{"n_layer": 10, "d_model": 256, "n_head": 4, "n_kv_head": 4, "head_dim": 64, "d_mlp": 1024, "vocab_size": 4096, "activation": "gelu", "norm": "layernorm", "norm_place": "pre", "norm_eps": 1e-06, "positions": "learned", "qk_norm": true, "attn_scale": 0.125, "bias": "none", "tie_embeddings": false, "parallel_block": false, "init": "uniform", "init_std_qkv": 0.0304, "init_std_o": 0.00679, "init_std_up": 0.0304, "init_std_down": 0.0034, "optimizer": "muon", "lr": 0.00727, "lr_mult_o": 3.0, "beta1": 0.93, "lr_head": 0.00426, "warmup_steps": 70, "schedule": "wsd", "decay_fraction": 0.947, "decay_shape": "pow", "final_lr_fraction": 0.0, "batch_tokens": [16384, 32768, 49152], "seq_len": 512, "doc_mask": true, "train_tokens": 208000000, "steps": 6423, "dataset": "wikipedia_en"}
MLP neurons of a small language model. Each row is named by its layer, matrix (down: output weights) and neuron, and shows model dimensions 48-175. Each number is 128 + 32 x the weight over its row's rms, rounded and kept within 0 to 255.
After each neuron's rows, "fires before" lists the tokens most often just after its 100 highest values on Wikipedia text that the model never trained on.

L2.down871 [151 108 141  89 147 141 113 154  58 154 132 128 163 104 114 171  94 172  81 104 120 134 148  94 186  58 144 163 115 179 122 159  87 196 129 158 173 112 109 100  91 134 100  95 177  85 162 146 146 113  99  84 137 125  55 193 116 142 132  58 180 154  99 127 146 168 115 124 198 136 192 143 148 172 107  87 125 125 105 161 161 151 113 175 122 122 129 134 105 175 133 114 119 126 184 136 147 155 138 115 106 172 131 112  46 151 112  44 130  96 145 131 113 109 186 148 140 153 103 145 140  88 143  90 133  68 129 164]
fires before: "| ", "– ", "and ", "+"

L2.down551 [133  69 151 133 157 117 114 103 157 127 168 197 145 126 123 144  99 136 140 159 147 110  76 117 174 137 158 143 136 160 131  74 127 109 127  59 108 136 125  77 155 131 166 155 105  83 176 116 142 133 104 170 130 134 167 180 104 128 195 134 115 108 196 143 162 147 151 121  92 140 163 179 125 115 112 115  37 141 114  94 167  91 112 104 114 143 111 103 109  86 134 168 126 108  94 123 159 171 148 128 162 172 188  87 142 138  83 127 148 140 149 111 113 117 173 139 115 148 106  98 102 194 107 153  84 158 144 106]
fires before: "is ", "was ", "\n", "has ", "also ", "=="

L3.down204 [ 68 128 157 105 142 125  72 108 130 116 128 184 101  62 119 167 117 120 127 102 191 132  77 172 192  97  39 136  84 123 122 147 124 170  91 110 106 125 125 151 142  74 105 183 195 106 108 140  94 152 128 153 125  86 141 190 147  64 111  88 154  91  79 144  93  87  67 104 168 175 139 161 116  85 137 133  98 169 121  94 120 149 111 134 146  71 174 124 138 121  58 116  78 158 102 140 136 141 126 130 157  97 179 125 140 132 179 142 129 150 104 147 159 166 126 138 109 167 141 127 114 195 126 128  83 154 139 133]
fires before: "| ", "first ", "= ", "(", "Al"

L2.down206 [129  90 114 197  97  93 130 139 154 110 135 119 132 147 114 196 103 134 146 108 121  68 118 148 160  89 111 149 143  90 111 182 201 108 153 125 110 164 150 115  90 137  96 130 148 176 122 179 100   9 106 108  90 133 138 155 184 159  83  57  94 117 122 119  95 148 113 137  92 182 153  95 145  80  86 170 141 133 112 151 174 110 146 127 140 111  78  65 111  89  91 228 153 101 112 152  75 144 185 149 199 103  81  79 144 120 152 126 180 137 146 120 129 126 111 150 102 136 149 145 167 153 175 162 123 113 120 159]
fires before: "| ", "(", "A", "er", "by", "- "

L3.down617 [112 116 134 103 105 143 129 135 157  48  20 163 107 177 114 118 163 132 127 146 135 125 145 111 231 129 118 117  88 171 110  93 137 204 130 132 173  81 151 132 166 161 200 140 126  65  95 109 120 178 116  59 143 144 133  95  97 149 131 135 114 142 116 100 112 122 117 109 119 153 134 115 119 105 156 123  95 164  81 210 138 107 153 103 158 146 105 160 131 135 121 137 156 117 119 155 137 136 145 191 164 176  73 108  95 122 151  57 126 133 120 135 148 123 167 115 175 107  76 158 117 178 116 160  91 154 127 103]
fires before: "| ", "(", "et ", "of "

L5.down110 [106  97  82 150 191  37 141 131  82 147  75 165 122  85 161 173 141 143 128  87 144 129 170 162 113 135  56 117 144 193 199 169  86 178 113 132 129 127 141 166 139 131 130  88 120 147 140 101  87  91 110 114  67  97 122 133 114 162  79  96 129 141 133 125 174 149 164 126 136 207 132 120 177  86 119 164 163 130 100  92 138  78 151 115 182 134 144 106 135 113 160 174 128 133 161 119 108 140 120  63 185  91 118  94 166 148 119 124 105 177 208 148 159 102  98  87 131 185 136  88 130 150 111 170 198 121 132 143]
fires before: ": ", "| ", ", "

L2.down509 [134 159  89 131 165  97 153 146  82  92 187 119  84  76  82 121  85 141 111  92 148 106 136 107 165  54 159 143 183 137 165 160 115 151 160 101 122 166  97 114 134 111 182 170 155 125 100 159 125 149 121 118 108 178  97 104 161 101 105  90 165 157 157 135 137 114 164 100  87 156 119  45 129 123 110 166 149 173  68 177 188 160 150 122 114 127  83 127 133 115 151 173  69 118 137 106 133 152  71 134 152 119 181 170  90 120 144 184 121 122 107 197 132  97 131 119  86 150 121 126 147 114  97  89 113 147 154 196]
fires before: "| ", "|", "–", "(", ","

L3.down483 [146 126 148 125  84 165  85 196  84  73 151 161  96  79 117 111 106 110 111 102 138  91 148 129 129 147 114  78 145 203 131 140 177 121 149 150 159 157 173 117 112  90 137  45 209 114 160 144 128 136 108 130 171  92 139  99 109  98 126 106 154 122 106 124  94 118  70 116 195 143 133 135 146 136 158 183 128  88 110 156  51  91 105 120 108 135 152 187 156 153 184  74  97 162 119  72 142  88 160 111 114 167 116 121  92 112 129  99  99 120 179  95 108 136 166 131  80 114 115 111 145 152 123 113 200 108 136  96]
fires before: "| ", "– ", "202", "201", "al"

L2.down433 [188 119 113 107 121 113 108 107 159 164  93  63 156 111 140 139 129 162 172 118 169  81  83  98 158 144 160  62 156 116 172 134  89 145 134 168  48 163 136 135 136  92 136 103 105  99  98  87  38 133 114 100  68 116  86 103 156 113 160 121 127 143 153 172 142 153  93 119 162 132 112 126 106 169 160 181 150  95 121 137 159 119 175 125 150 171  83 146 113 106 120  89 113 188 133 120 126  72 107 119 130 152 141 137 109 145 162 137  92 127 111 150 113 109  91  87 194 103 106  82 114  94 125 136 148 122 207  85]
fires before: "| ", "Championships ", "of ", "(", "T"

L5.down890 [168  88  85 122 173 120 130 127  90 148 109 133 139 157 108 121 152 140 140 140 114 115 118 144 131  99 218 184 140  96 132 118 133  90 124 120 113 144 171 141 197 108  98 131 161 114 140 113 140 133 178 104 109 160  99 134 115 113 126 151 117 153 145 163  63 201 126 167 119  88 149 156  67  98 125 129 156  80  95 129  97 172 139 100 119  53 106 100 110 122  77 131 165 139  61 149 141  84 167 172 114 121 139 142 123  94 159 104  99 112  99 122  88 115 140 159  94 135 142 174 122 124 149 119 110 162 123 105]
fires before: ", ", ". ", ".", "°", ") ", "8 "

L2.down22 [102 156 162 117 136 102 117 154 123 120 145  98 130  89 185 156  70 112 117 147  92 153 168  76 114 123 107 116 138 129  86 168  77 120 135 173  81 134 100 142 167 110 100 105 125  98 128 100 101 159 109 163 126 153  89 109  80  77 179 111  95 218 147 118  97 150 121 106 161 134 128 136 111  76 130  69 190 174 161  99 117 105 147 111  94 193 146 131  71 164 162 131 130 119 114  95 159 152 123 140  90 102 127 109 107 126 134 145 153 168 136  91 121  79 163 153 117 111 171 105 108 145 177 104  95 157 131 183]
fires before: ", ", ". ", "; ", ".", "\n", "-"

L2.down683 [110 100 126 146 164  92 132  84 124 108 148 132 153 135 103 130 164 118 106 153 125 121 175 121 126 133 114 134  77 180  79  77 126 115 138 162 130 182 109 118 130  89 153 142 123 122 151 184 156  31 140  96 175 136 157 121 127 144 114  60 136 126 140 151 123 128 145 170 109 152 119 123 152 107  97 127 189 100 168  93 155 135 131 119 138 211 131 144 119 124 129 156 184 126 184 117 138 131 119 149 137 184 110 120 164 112 167 106  45 132  63 175 154 147 108 166 159  94 174 148  86  87  69 137  94 102 136 138]
fires before: ", ", ". ", ".", "==", "p", "w"

L2.down911 [168  99 102 201 142 134 123 155 133  88 161 127 142 117 146 116 120 105  74  93 133 130 169  32 100 154 128  94 112 131 117 151 158  91  66  80 109 104  74 104 107 174 147 112 131  93 112 146 162  82 172 131 158 112 133 160 122 103 149 116 161 111 136  91 158 131 137 132 165  68 125 109  85 142 137  73 141 107 200 142 119 104 111  92  74  99  21 134 133 155 130 145 166 180 127 197 154 127 134  47 201  85 143  93 124 178 180 108 148  89 120 114 124 102  75  59 122 134 139 119  86 127 190 151 108 126 158 145]
fires before: "| ", "for ", "|", "(", "in ", "T"

L3.down689 [151 132 119 131 113 192 102  93 105 137  81 139 124 101 140 168 127 139 116 148 125 104  76 109  97 138 104 124 133 135 145 139 116 100 105  96 110 136 125 169 204 179 111  96  90 165 111 165 183 138 135 105 146 141 140 236 153  90 142 126 149  97 151 159 172 177 137 134 142 134 134 112 137 130 121 203  81 105 138  77 113  98 132 166 169  90 128  96 154 126  99 113 128 154 135  96  99 123  79 141 123  80 115 118 178 130 179 136 149 107 132 109 126  83 114  96 102 154  84 133 155 123 117  61 177 156  87 128]
fires before: ", ", "was ", "are ", "were ", "is ", "at"